Weights of a small transformer language model: MLP 768 GELU, 13248 steps.
MLP neurons of a small language model. Each row is named by its layer, matrix (up: input weights) and neuron, and shows model dimensions 48-175. Each number is 500 + 40 x the weight over its row's rms, rounded and kept within 0 to 999. Numbers have three digits each.
After each neuron's rows, "fires after" lists the tokens most often just before its 100 highest values on Wikipedia text that the model never trained on.

L5.up30:565452518493532551562505374506492487493552524549519516519519552494517504553447530482471469446462555494512477530520554522512524458489538454461572474461538487526544479511568491457485432462551506507500531517566563529458519495449502471547525501500555555565545574537524481437496527446514485451547437517443425494523532565480499530474553535566604520456484434476496489525501531529450498502466
fires after: "\n", " |"

L5.up41:460554503481438523490525473518492506480518574490555478530526596560512509513538472513452458519515485485464426465459523579459565487476493497515505529495560561518512493456477463446548438420512549492513593585559528472504523456417523456531426429462492442481482519545498515483576518547541505502592511428438496497530570522516524519501531493486460451492498448470434502548506483476486446464465
fires after: " was", " became", " is", " as", " were", " be"

L5.up148:486400535511518602607471512506492516488490571519515479578528504519475547524485443526455508522503408433452559417466564499539535476428498525540525555530518473486561485501502455521495434491517565473407515578442529528498518494484501562462561519475543540439533473545557500524512515464511523533516488524522476513500511470500382532501542523552566498498465425557565535521515479495500495523474
fires after: "\n", " \"", " place", " (", " an", "-"

L8.up745:502478588443540492546450501552499474528442558506526505512533563512449606568528425522443467501481455462476468489541485469505513525436442436491499540433498458495576488470539504568490476527567455479464555518493507489491540480440514473480558450493489478503499535516533473508473501491412489441587495474488475495552541482460467546461557429490485474474513585415514533531504470550488564460525
fires after: "\n", " ", "|"

L5.up416:510505553495502500610555517492520448559503565461502566526518498528520533473472514450500507460499415483526536513532514460443524460489417497503486473465548522531433479470509468525517460448526504514438498460535635571497527541544492531583535470512508541430533567446497485504515514462487451482493506476524427494491522476492529473568512500536562543516464476433460455466498530577404456465525
fires after: " the", " a", "s", " The", " its"

L9.up674:476421590480489541494552500540489494509564479454524488433463484540407516522559461571473490492544506512465432482516521527515474494432492471460534507510506436472477481545553538446500511462584498489470501537515517443501515502442486538501512464457521522512518529471465517507523506500411471478553499455544478546548540545457569489463531491575496465476468600492425445512456448532487544577532
fires after: " |", " 1", ".", "|", " 2", " No"

L3.up419:528431543453464459500492450619436497541554520476486484518493531561443448523480450455466563436476524543555490485522495571496497475516525497390567500525503465502511504495558513409501492426557550485554522515530534454550500492475507510517477487516469489490519589492538517484503605477481521518512481475464478519550528565405464487545595475567487506480499523524448548508522495478455532529557
fires after: " |", "|"

L5.up218:488460540425505491480508501544511484494513565481467551546452499515494515499463511480533464584540519511457447456539471471557492516434532518441543509492517535526544448466525427388542504492515516571468495479436466577449488515557480512516576568444544574532558515530439499500537498460458496453429473528525438522580513517469547472577502579545502540526446488541539439515485548500500451498569
fires after: " the", " New", " North"

L5.up544:437522489480507557489500493537448453521595574564477547480510529539546454583504450569430404560465490435585527543512599576542512566460455497497483501444494510512510460516478520536475469450472505523504562513555515494488508446424572470523499462464488435530484495492541512483468582481471492535537443479460480506533543514566496544525546496474468489462454532446450492564545475495514496440481
fires after: " be", " was", " is", " are", " were", " not"

L11.up341:532543552541461567552470495507491521502530586554571476457508540510537510442505503505424578506483458443471467450514531578496456476460503542479541453444498550520540456537452476534496439442610453530519531476429489532509579435481532471503503455484465526519499525533494591499486563517517469469500434455405481506527559463561550489499517488505567612515490445454485510585514501484510451546496
fires after: " |", " 1", " 2", ")"

L8.up329:530463484498501502398477472542448481415543468569495518572491509543493542507519425549504492504492496468516494495409508522481507451478514520462551490525509536487478514570561499474502495528469552571509541500479541503545506478462491572504527438499475517441527437547455537533534571516537439518531510516466547522516489497542515502466560547474492509416551467480484582497521429488456530439484
fires after: " is", " are", " were", "l", " was"

L8.up200:545477520524460558548531456482516444477520573489490560584476492585489541574518524475494494532520458534504532532514561519457503429432521513412472535575484483453526481465429455508568445471509473495410523514494547500448535496456518508463450562476510529464503529582426472528538570424488500425618525460484458567508520503540497505501536537547492509508418457482557479533456502509481457532463
fires after: " the", ",", " The", " was", " is"

L5.up91:493509550400442466550481477571538458585565594418442534530522472494464515501497494455534488489539483476477535484498474471479514434452508531477495535522512489445550494530498421475557509465517481507489517511460497569522515430514489485579535509436534569472574469477540521460506566510492503531433474517521501508578572511474550488518553541514561527491493480526511510503439533457458500503542
fires after: " the", " The", " a", "The"

L11.up338:525487461504472537578574465557568481439476548491511523519556543470483516519479455495566476519534485473477499506481543426510543403442497517502474519514440477504543481502556532529535492463549524472438454516456555537495533557555477481488475463537519569425531536540513477527424540470471434460485467516500421520497506495425510463492518529517504572514449529470536518530470473514511457504455
fires after: " the", "-", " same"

L8.up444:564491511468491506541542513625540445477474548462476494491485464519539477451486526452417441551466530501462456448514608512499510449482520487430525494517493488474570486460533485528493516514517555523460552625483545485495556500507492511505510452409491506536442457505507497493431604487430452510485428454488538453436489549449537508541538512496559498492509540471471528621514485501485383542455
fires after: "\n", " |", " ", "'", " mi"

L3.up512:535460460485495584534514479549496569519521519519489485496507518475593455501439480548530532576451530499451398424526562530465507506490502511528518502465514487519541500500495516551510497520510524501459492561484526473555507483481519527530430590421544560566456516544573481501519563423395524549564476479515598445547537562476427532570457429493458469456505497450509449551526494485455542553500
fires after: "\n", "|", " |", "==="

L12.up181:572443555571491479505504519459462389409528491481449524507447539512506490480480541497458444483467474498577523524486484448563467480563569481509550547527439494516553516503514462513524420511503494491430537561532435528490538520491558571560469429537539504529554509484502430490495570473461478464514461533506572494583525496493542537503534495542523501525429492490410505525509521538418565469473
fires after: " |", "|", ";", "A"

L8.up633:477452490476480501508461447547474490531472481503566497571445572569520486538491508535548545515433447470455485496537474554465497539516523460513587533473390500527494475440494517545497489443598525513476540514434549483523525415515518538426514511433536552551494523499481560513507519442486501408544493505501468476508587548476533545511511450520520497522502592419449483481537527532537501498576
fires after: " |", "-", ":", "=="

L8.up753:475383451505515482516456518545510506566537565473509530530514483517456523519511448540469504487492540550488480459476480549569481567518494469449569543468540576493537462515507493508546456389529484456478555526502544466516524557411474451528516490467498491511491559527455493504482523471493530426496403465451452443521549488482581518519531446490519581480529494493471465586432456434549470508482
fires after: "'", " was", " and", " |"

L11.up333:533501497496525520491518445563459456510489501535468572565489526561517528529503406544481402506446535535561456466534518548439505487524461480509474459477539466590462560486454442405472515490554584537434547559524418520503543537508473469523552547538546509515472531453457498489502518469469581513478416476516532403490563501565509465442540500452478505572447450461422486542470470469503445497500
fires after: ","

L11.up644:523445508501516469550533537589539418533468516450532533545530495539551485505507453483561412455461485506554494535472508478474545493474430493483491486550590446469447505497573499514532503469483521511431464552495525571563550539499503461547523493407498442472508506510511476463442484485456519457502539493553559450556535506525532427531531527478495544533468505412441481500453514486495495447507
fires after: " the", " a", " A", " U"

L8.up70:465513430489441467452521432585471436494547548518480536455459520547575452543477492464475495515537528524522455552484546515471454544472508445463543518499532572509505497490442495407530490445569457452576507578519496543492524468481483555473537479498492399506542537531543551504531518473594502489577412465434491537522535546497522508446563546491494490492466474451465481572518537507461531504448
fires after: " is", " |", " was", " it"

L8.up189:465538488510485520532519509575517519485532527501560441560453456510556447519530468525435492539499575467454447428521548563555510465505479468476549477446582546517473492452481432467501463495525527495499512495538535494494531513438493447552479512521510459508521546489463549507530513460529522402505505456389521463470538572543517547567518486475555582472477377478506524636527456495492487562509
fires after: "'", " Rochdale", "field"

L2.up38:498434512453513502519534477596446499518478485458449492416505413536527485516471508510541600495510545451490401492557556583482534509475462486517465476468555514440543456468492509511461512458568463530438512601515490500565551510534546508502452506428573517520506492499516519484510547477415486468535426489514516522527546524431505502502552491503485491441520510503512528494497487539523528564502
fires after: " |", "\n", "|"

L5.up632:560447485553455546541546412645495445483525443509491517504457520540605515500514437499446480510434535544483430511543460422523487515520491494411580538491516481506479489553559477479473481479529521498502507500507574457566493509469497561499508518501523478512530519487535541465511523486455495438533460518407476449526506580480561544472564566546543432469556538508508513553537533513482529550565
fires after: "\n", " |", "|", "."

L3.up618:535518447499534518598458487517452483528503540526472483473431434516533515519481477546514482569537493411483530459543557456508592526454514526456507572469490557452537510438452559495467493546601478524442503496509529531576521490496537493477473522459521503566435486491546458501447472493466540536496399481520515502531538491425476561479560487524505510538516464542506494549513492500443528550508
fires after: " |", "\n", " of", "."

L10.up545:544441499467515503546484483548437551513476530537543511556549507490470539503533442514545480493437489438484486480469505563474453501502441505584502473521511475481542506496477490470454477416507484541527536529579491503546501516433472508500495499486465564519395486517531467524474468514431508423514500401518495502483560517493476561462536506462556500609489462484450417556498469495487474488450
fires after: "\n", ",", ".", " (", "U"

L9.up428:541513517450548508463404520518432503590492566550515520556585543521592546522479459544498544475527445454442491476498476505475531494512433494595493508486528471458515518490447446495555510490534482544470527508525579533561487496498545512466535423467500508537496520506486473478476529481494493459482511500447428393493598499538536516520478472449542518550481506483501492512484500503501446523517
fires after: "-", " 4", " 3", "\n", " 6"

L3.up730:467446591432512521510553495559486471533570600462518494499531533492521494517570516406449441502551494432482508484563512428518487589446554500451519522535564522458501484483515518547580481473509519495498499528526532489530514482514522433478485474401624429464496519483461505509488535487503559454514481440514489446512548558534585483532468477551497503493458436457463455527510549541506489426530
fires after: " |", " ", " 1"

L5.up200:562478484534444453543519509608403403532548470471493474538455482510508470533521458488492502546494540504483455519508473473567487465544443535488591490538454480454528526536558531463508499477521456440520529524539481563540561505441466494496535408546473507448502577484501484508491506423436516498534387494561535486569495487425464463568523518523512517459582465482499507496513536485470497497454
fires after: "|", "published", " |"

L8.up89:499434490489489466524549497491469467547520442527498505558537458605454495482568525461464489526550481482473535413552569538511512431517520485479469471443510557499480392453497475498472559445531486449473540546535558495542572480481469468527521439514503464500453532496484515521527512479466484433554428482405471459502535530532449540497529466454574544520601480441523496505496467473446474467550
fires after: "'", ",", "|", " |"

L10.up311:470515461490518524469455491511443587536473507490474496452503478570521520515506439500419445499453582500495455456527451557505494578486472508487548474453524486474535484414516506452470501552502570498482473528466519548524545522542476455549490508421508528476491437510539560505429536490529541560559411396482527485472495458410488470520621479545460478438510571488509518539542529533511430521458
fires after: " |", "\n", " University", ":", "N"

L10.up605:534487542437438519623440466479479513549537474474539545478487454492520476497540456493501494484578461538460564445501550523428568459501483513470484494482576455431560451512482399477514468454557473548458450549558525544441574529445473516499561537513479538479552502519507472554534518446460530537546545519448529513513557604466506510542541478493506451542508457513459491542448483547436453453544
fires after: " in", ",", ".", " as", " of", " that"

L8.up721:513513495513474440445511466538445432516569561441487525527544496568513483549570525441531495489517386490487449527472533494486466465467476483510517532528493491572513494493465498520513467456569472473548473528542509396522467468433555524462451444539472469529481586477544478466524502523544482484550422488417470524495596504464502529486573476488501500520568521488429526552511477489525514470546
fires after: " |", " /", ","

L9.up298:438471504538485547581493440525461439499610464498535479463491506518519490516443459535481441537429462481449472473524492513532479494530464433475537546447533478496567499449571523473486501507528516463512563493454483463461530500469507522569519596484578616506521520529446496512471572420488504452480511567428475403493484549480478597475469553518518470492454448516461466559514519468466481559495
fires after: "\n", " |"

L10.up286:502497562482530488491480459546495523488499534526500460499504467508507459494509544518504509511473527504523523477491535443597457455444513496460549589492431523534507448518481522533479457513598530428495589522463479505554480470488556529526538457451539541534558571505530515416489542509504523463554521560563433560431518560458459505548584470545513494424530528509524537503538467514540507515563
fires after: " |", " ", " 2", " 1", "-"

L5.up326:489528549467500501507516485498493479531474521547545489507437582490514510550455443499452538469456468489507480512535506520490487521429540457502553506498438552529531495505477506502501470476588527458434491517461542469539514407414495569487499496430592494465521590461409549548502588486500530447540510503519489516466588456424532541589532442571467449542494532496454471520492455588490557467544
fires after: " |", "|"

L5.up2:498508527467466478537484524533531451565514539404450570540493502507455542480486518534540506452552502468491505490481492514486502510455520503456504544473520493523466477511529468496537516489504539501433557520464544594479511510559518534588506502495561619467562508486518475511495598525498442514494485489511425506549523439495523506479484588493555556471461430524560575518408488515503480431582
fires after: " the", " The", "The", " second"

L12.up616:516491493537485502548457506544501494491577479499527510539496414479497531484453447489485533556432545500467490413560531466515526546498531476513530519484495516443513477543455496441501493435536479505458625559469588525491553436522517495506534491414566452528493507468513522515411556429544516491514452462508455503530545503500503578501541437489497461422478503523520537519503549492462575453491
fires after: " |", "|", " medal", " –", " 2"

L11.up304:510468492550516560559516510526446449494519481552494482552506466532485527524530467437451547516478504452455460451515491490469519493521427492487490490444584499536417544439547449551545492423516558544452575529579525503469540548500522452515607470497543510505457524516440484527455463450462531496477470440450435525514600490497541487500454490492467560458480521449521500531474470492473471517443
fires after: "\n", ",", " U"

L8.up150:519448543430517498542445486472470485565478495548531471534497602539546508529495442523549513455467461541495480450537497557507499563514497523512524496500513531575525496503516456435538458529536494547463488525520532571549542510394489456531509514464546535477456493556538483516454533461470451493536491522426493435502542523403483545433525508441486471487490551437523450568509451532462518464455
fires after: "\n"

L5.up276:524500492510474591482524512559440550536510495524486499467441442521529486529476440528456576518515528444482431517544561484453506522476474480461544519516511469457487518508430554563473499443554528446500526555530512501551553492482545519495492428455521483498451548484452548489471558453431525478593410519522542490578586531486533469496521413435443489454587506452481542546523485482495489459469
fires after: " |", "|", " •", " were", "As", "."

L3.up621:518472551462507551538453528545542516519483571531522478567490544476519437552509492507450487511477453430435421430551575490486468504532503443539562490488579465561489553446541521545544407501505512461494499553474553470548548456517480509617481496512577510510479493488458474515532452505477478473557461466496563497514556539445439593469472466479522466491508543421516429522547441495469535488482
fires after: "\n", " |"

L2.up441:496510561469439453513516488519484461527523535455568482513545513547534525554423456413479485615504528539422487480520477536504539508432511446512474546516544571461540510431510531486512476492523460617531485451542536459458514508492498549503443526484448437480451516562448496511562461499542505526569509441473502514512509464522548467533511536541446531512475423480557511451524524524523544501437
fires after: " |", " of", "\n", " in"

L9.up387:525502539467414493476471525541477464473508485564519538519497500554507514598490461517526497549540472570539533558476548596480504505440463515522534481536555528462499450477508519407552532521469401522508498491519558479453586495408484517570513446494439476476506496512459490484570565488480406479574446447475483504530563441493443487498561540411456461462510489488476501580504471472473530468473
fires after: " was", " is", " be", " were", " also"

L12.up166:490523490535431505498526454513500491534500505565491454528465578509551490502489553500482461518431445486438507435481551470548512531489523471475574521460537527486501420493510455512549456495477608507506563534395508465493477544451531496503548482455535581474512534552458498498496555484503480493475500493542458433501545570483493519507488447478540520521418457462468487562484513478520540548516
fires after: " |", "'", ":", " Rochdale", "|"

L3.up322:442464461487486487570509538466483509498566449517476454468537449490485466472431493541523529524482522448540502432567535533527489497556496512526522520520557514530458537409508500459534418502568514538482552523493467476516527518476463455602485521438527532517501514468469474543494479502396555448581485500509478465514551505428471545475488453420499534460541502471432474505500473557444489583538
fires after: "\n"

L12.up767:515460551482512500610520491556449464588480503468466502513508559486473516546496450496449457535511504494455450448521501496509486497504434534469539526487516438495520438467531576456473515459489435466482487571531528488522614483441515495546478406398519513492503553539504484527527500491494479508551487564470533454510481527419506441475514490470543487535491474430512451563486408452480463433501
fires after: "|", " the", " end", ","

L3.up459:564424478494542490527456490516513475539625533514480512499549478507483514529519479463477505454539511509530509438523469516539519432567485468403580538492504467473539503491552525490538526456550499445501497506482576495563511482477473496572511460449513544517433557515557518525649541469455539477490452462485475479548528604483468512520495441443568558486538486440447467455497456469492452496472
fires after: "|", " |"

L8.up64:579471555461464497574528479530499508526484501478518506496492493550485436469522481480459491447524490605452467474505548490525523453494494577572474541548503561479484486523471458476526491486559543574497515509512519452519519553512480469487533511466587468488558504529451456531468481551426532518505503490496541424507588523525510557551424455442477570519517495432486481486497461540464474485456
fires after: " U", " D", " A", " M", "U", " R"

L3.up616:530504581468515472499530538491529514507514520535511463468495508501522518467448506490556501501516499483504404493511580503451558443458509478541513550493482503575536517475544528475487460546567518541477524593474465492587538520484498496573481517472517503494452542568562470484459524537448513489503544477490524449483491531414456515539558447448453513483518519461515476532500438521505490529544
fires after: "\n", "|"

L8.up286:520527482511463540459505490514461462538562518512478533511497506564547506573532543531522475540455504459450435478559514491440519450511474433539476554481519489510529501423474463508525486476488463471432563549554497497498555490505549459500573513524513493537445486556445456505552504467449464492590509533471440433559519453533539560514488431471416513541542580386442428585495465489522441545464
fires after: ",", ".", " how", "As"

L3.up225:450498542451433560538483526530418441524442539504431464462600565482510467533523460528480467527458508515548468470571487466507481524482516472508469512490491558532499468409535507481452528528530488555464492462574514522525567573440539502501527468463498504464525551579502450514473485409405516452556492484499511489481579524489521462462552491506480556488493447481541481581487419511482484506515
fires after: "\n", "Personal"

L2.up726:510506489505474451522580483532426442493599547482599503512466537561497469519526470487474454530471483476537457504513491498512465521437461425473590479567511486522471480547543445430495448430596539534502522517485543461482553467520434474519525505510469528542551553481524533501445486514529490476526438507482493514498492564586495478527508533528566464505514493559457508534519520529466518522536
fires after: " |", "\n", " ="

L5.up331:491468488479493454526451487575532547569520591486514522516415521549462492474482506462569520536473570511466481502479504487478468528498528486492526510531457568513515439455501503409544519482524482534501494511478511602437515459510512495520532485426622592520475531518423514491500512502470479526471525499545463495548484514433530499531466506563548510526463477543524533545427525531421427538466
fires after: " the"

L5.up510:439468455499473482559519488478475431480520476496454539544458538502592465457492482625496481549495462522497478508540502556488498513564474532534510475516529481589499492492537426437519532532483552471485504537513524571499557561508441534490478577424498542502479552535478490466588501414472543461498439442442486465477532503487498492450491462470442550531483452410440465554501499502462458540441
fires after: ",", " and", " He", ".", " She", " he"

L5.up486:511446539533400478466518526538489493457551505461491506535464558508504513580534473440518440497486515539564466481524529586474445514427525443479544500554533465538534493479517540437527471462521441554529565516582526452551532556409555513524455402457532463474490539459440543516562497485485496507587518489449543474533512514481500464535552571471527504445518423542451555563517486479455508492453
fires after: " was", " is", " were", " are", " be", " also"

L9.up187:475533595508481449471465436542460452474467495474476519535462523535569496527547495517478463487481463478518507519458535488431440492498570443514493503486509506485531526554435598494516478509539486470521475501518445534511509458487503524521523439533504422367513612511479485527527509434571535459489451488500439541488545500542516501571487458589527449558536510481439539554522435527522582441591
fires after: " |", ";", ":"

L11.up192:469496508529464495602439500472496515550518491475467502488512575553429505530549486508538560460466463497467468542462453450438525547439499480453468514525431480511457443477561517421573546448524521482546494569479524539586500494440457497497535522533599482428546565494505440526507587566514501467518500473503501502486546525485536559456480549584551506530559436419520490535426461545528532478523
fires after: " the", " a", " an", " The"

L10.up375:446519520461476450544473469542519475586507532520571490445574482560549531472485522430484477480493434499466424467507461571491607393526454543459489569502503536490533427514600505507518460451534482534486526529522505500434549514473548483483489536541495470448489505577487506495435511512491482521572486513466576447513511520493484474521480522489451528535523474557538459494458506551441420489474
fires after: "'", " of", " in", " to", " his"

L8.up464:409442516487502495508493460521491452542496477497534472508476552528547455475480520505483537513530481544473501482599527429563538504491501528518578524493437552477440529454475457541524472493515566478509506519438480543508498476531531519535423472403543576504542536495565532474523535474510540521536500510444486439457546538477510548486441439510466459488504537518491481521453469518528523532580
fires after: ",", ".", " that", " |"

L8.up540:457506559467443466490491464518518465537575506554528488483526488558506549540523491497438480501522497384534505496478502455455509464447474482487480488420567459476555485550559481416568523474496414493518516513520480545445522523468440479564573556509521561417579544553444532470505499561465457549558484521474494493510581533444497543548604536489484510517527474485514550523434549629479449505469
fires after: " the", " a", " third", " in", " second", " of"

L8.up47:529488528471514477540515472521578438548487448490468518555480573543481440470515492513468533448536467528460487442514486477524496439526522514481502453571497491477500430430575529443539498479501488521505502587513548581479522542529494544505540507477504477464592507538483449492454495490473549486497441441470536491496563537510500513486524469501524535505407488446472477538500479527483441457558
fires after: " U", " M", " A", " D", " the", " R"

L3.up612:537466474508504452588491514505474525489491515527579513494484529483525501506485517569524502491468462500469444467492553533464569504521454496542497504500485455536506528451523506524533446508517474498563477562439517524568527468486458563529499447473498513485471548501512514489495515477387570498530556508490585453480521543449488565561548398460477499478526498459412429489477528560452456597534
fires after: "\n", "."

L8.up340:535476549433436474535469521512470462481514475485496479548472518536401432524493539526478459569453438474508506463465473516494551542442479471479512508510475541552481485477508524471507511483496544533495552571509522532396528455458514541497580530492493508441533561514493450506469527505500529464512497508449466544467511530460471546417616577479505534479503390486523504527502450493518545460459
fires after: " a", " the", " co", " |", "s", " anti"

L5.up722:374536496448479564469470495575460506486470536487529507465451538486512472506570459485462480602488437483471483555507512606504562551541514432491452483489529512494450450465469418488501508489486469572558518469528545504456527519485477512511504450474483445431576498521477560494547530564525470554552520461472502559493553571491522535496513463502522552455489455492482512576453484523473439435526
fires after: " became", " was", " is", " as", " an", " it"

L10.up482:481472536493476478546590461556493417508505462523606507494491579502544482499477556496502468514423493406498464487563467495513442469422507481442537464456485565547478423500529516536535467534533579512563536490482507527488510561564529463555464535453528556507507472512419541504468508528533527475524448426521489459523516558488459599502473527510598575509483450482513495524509503496501474506577
fires after: "'", " |", " Rochdale", "field", " 1"

L3.up235:543461464509413420472550497535405545527506540547538480552524552517503491471511517531440501520457474515488451453533528538508482516525470481496532466471570513543485489484471446501499460462462604519498501619591509521495559495526486556502574581459459501606477548518510494498515487488413551473513498451484519490532487522487457550448449393514490461511448448490498419488543469501464514504483
fires after: ",", "."

L8.up687:388440505500456454515504471487504498592518514476553550463525540540562522491483500514498492505507466489547502495606540478505529551477429471560487493445520531481473512464496430527531517531496544514552499538486473552513525500523536471483453553455574548527494529500549473499521529459430507536556480499509501405467515516462532568493455444509445442554510512481429492601460525557519458542556
fires after: " where", ".", " which", "\n", " when", " that"

L9.up391:441498435515595510554480447511547459545521532582521545501535499536528483519436496506491514474497553496470518487538501502468477515542550520560514580382502543554549414486516485462444494525522515447493472519392464572582504496432528493529489604546499593540533596496501488505512553512467469529512506485507479489550562538448461552534520427461475523459535470480513517443518495522475522504516
fires after: "===", "==", "\n"

L8.up81:445421438521524470509484460486413515511519528570567527434478562540559514484476510493506495524497472467514441412583437501469502555512441505489521536449458508473551526483494508470515525490533491463498470556521463601527561536542412462426523549468487505554485530510509476499507498459460517493444444455460484527552532514438531547578411516536458479522534534439434516566446524496440495551525
fires after: ".", " where", "\n", " which"

L9.up361:555484526473483506486444485556490482533504518503511543536546467494463501547515491564510575458528485453451473496462549435501461451404501506494580655479457495466522458486485482470490486428550531455454509543492512509526514427495548566449493521452507506542519522448446511507479516480503552466555464509530430532547629497515561568547558494490530522522538536485506434472525505544486562426504
fires after: " |", " 3", " 2", " ", " 4", " 1"

L5.up186:473455518402490523551445485484506466478499531503504474543553533497481469481555469536523500459440499519498512467500483528569474501467503505501528556469492481565521459505536472432491449536522483511520577525442450501554500493486495526505542573399500618527523513566506462459529526434496494456498493536522457506496562662472446528475581495471507522455536536495483466585486485478509438464617
fires after: "|", "\n", "-", " an", " a", " |"

L3.up58:564434565429482521533429508467548525501466504477446547448526549501438452494557482479456495449452447476477430515517445529471516488532506519512544507537504473475486489483484478414515538546478514517496497527522545512434520508522444519547567548440468555477550532490500508472506473484464551551482482441427542462522598540526394509546462470469473516509547510516491520561521492558505414523461
fires after: " U", "S", " M", " United"

L12.up237:505515570512567496516513388509462442466448495472539519483500556523553530509505449486529498549546452478488425473468517407534502513458484529488530574516455550469494433496518530495527516485482481467481509426495493513523527444494499543461543448492472543492522508564499454541536503432458515451507477443449433505480535565494520505451513507526540503558515522520513522490504493526430544515463
fires after: "\n", "|", "]", "\";", " No"

L8.up679:497474494514474516485475374591507426563518504536547516511476536557539407522496489485507491545473451446457434516563528490512443518481520483479560535525542484449501434536520475525503515377553507503526474541494531533466473444452453551532543521494500496472503537517544533417505523466493486431517436545458433456473506526498536519525506532481551516506477437531499502501491534507495528520595
fires after: "\n", "==", " |", "==="

L8.up356:489490444537532523494457475492504500556448511476484542461495490535540396509438443562470498545492546529507508458553519451443505564512470524521465579511517549594500396571552456493485539503459540453417507477449525541555493486408464525573503529495450562519540548512449517522489488496508538497508507539539450538503503559495489532520497506581488549515516485495499493491564476560411537498446
fires after: "==", "==="

L11.up552:498459461453487515513546548447500467549502559583433507500518525479544492588484475509569507498433487448466426468521515545539580538446394508550483434528473487539452522459554483510564558497562568484535506502485572528553497501482551508583517467513519538523499513554467479547510548462431489475450510475464454450463551501462536538529453486410489552502511475428507477486523462531450457519508
fires after: "\n", " ", ",", "-"

L12.up744:479489517530474507579537542522529492522444551475514426470542446506524510505477531541512506510451510523416508517528465440522503464497536494409517457550518488471527518408500528496496448508548516512478512467581559509560553531486556472517488435512481500548462472517476445480453551494389520434523491484487530437495542494446575503521464486508560507537517543425480526532514485423506477546438
fires after: "\n", "==", " |", "|"

L8.up578:420483540441527515523512476577534500481499487448485538496501515490496451541548478439493512516501492476486479427556479533477529516450548496469521516446572516440526362520469516440474520463463514479505505471523523564447543544493532500482529476421520503457540496463449485528487562557526484540527491490505501559553561557478511509470543541467499516466454430445562543535487454487519458574527
fires after: " as", " of", " the", " became", "'"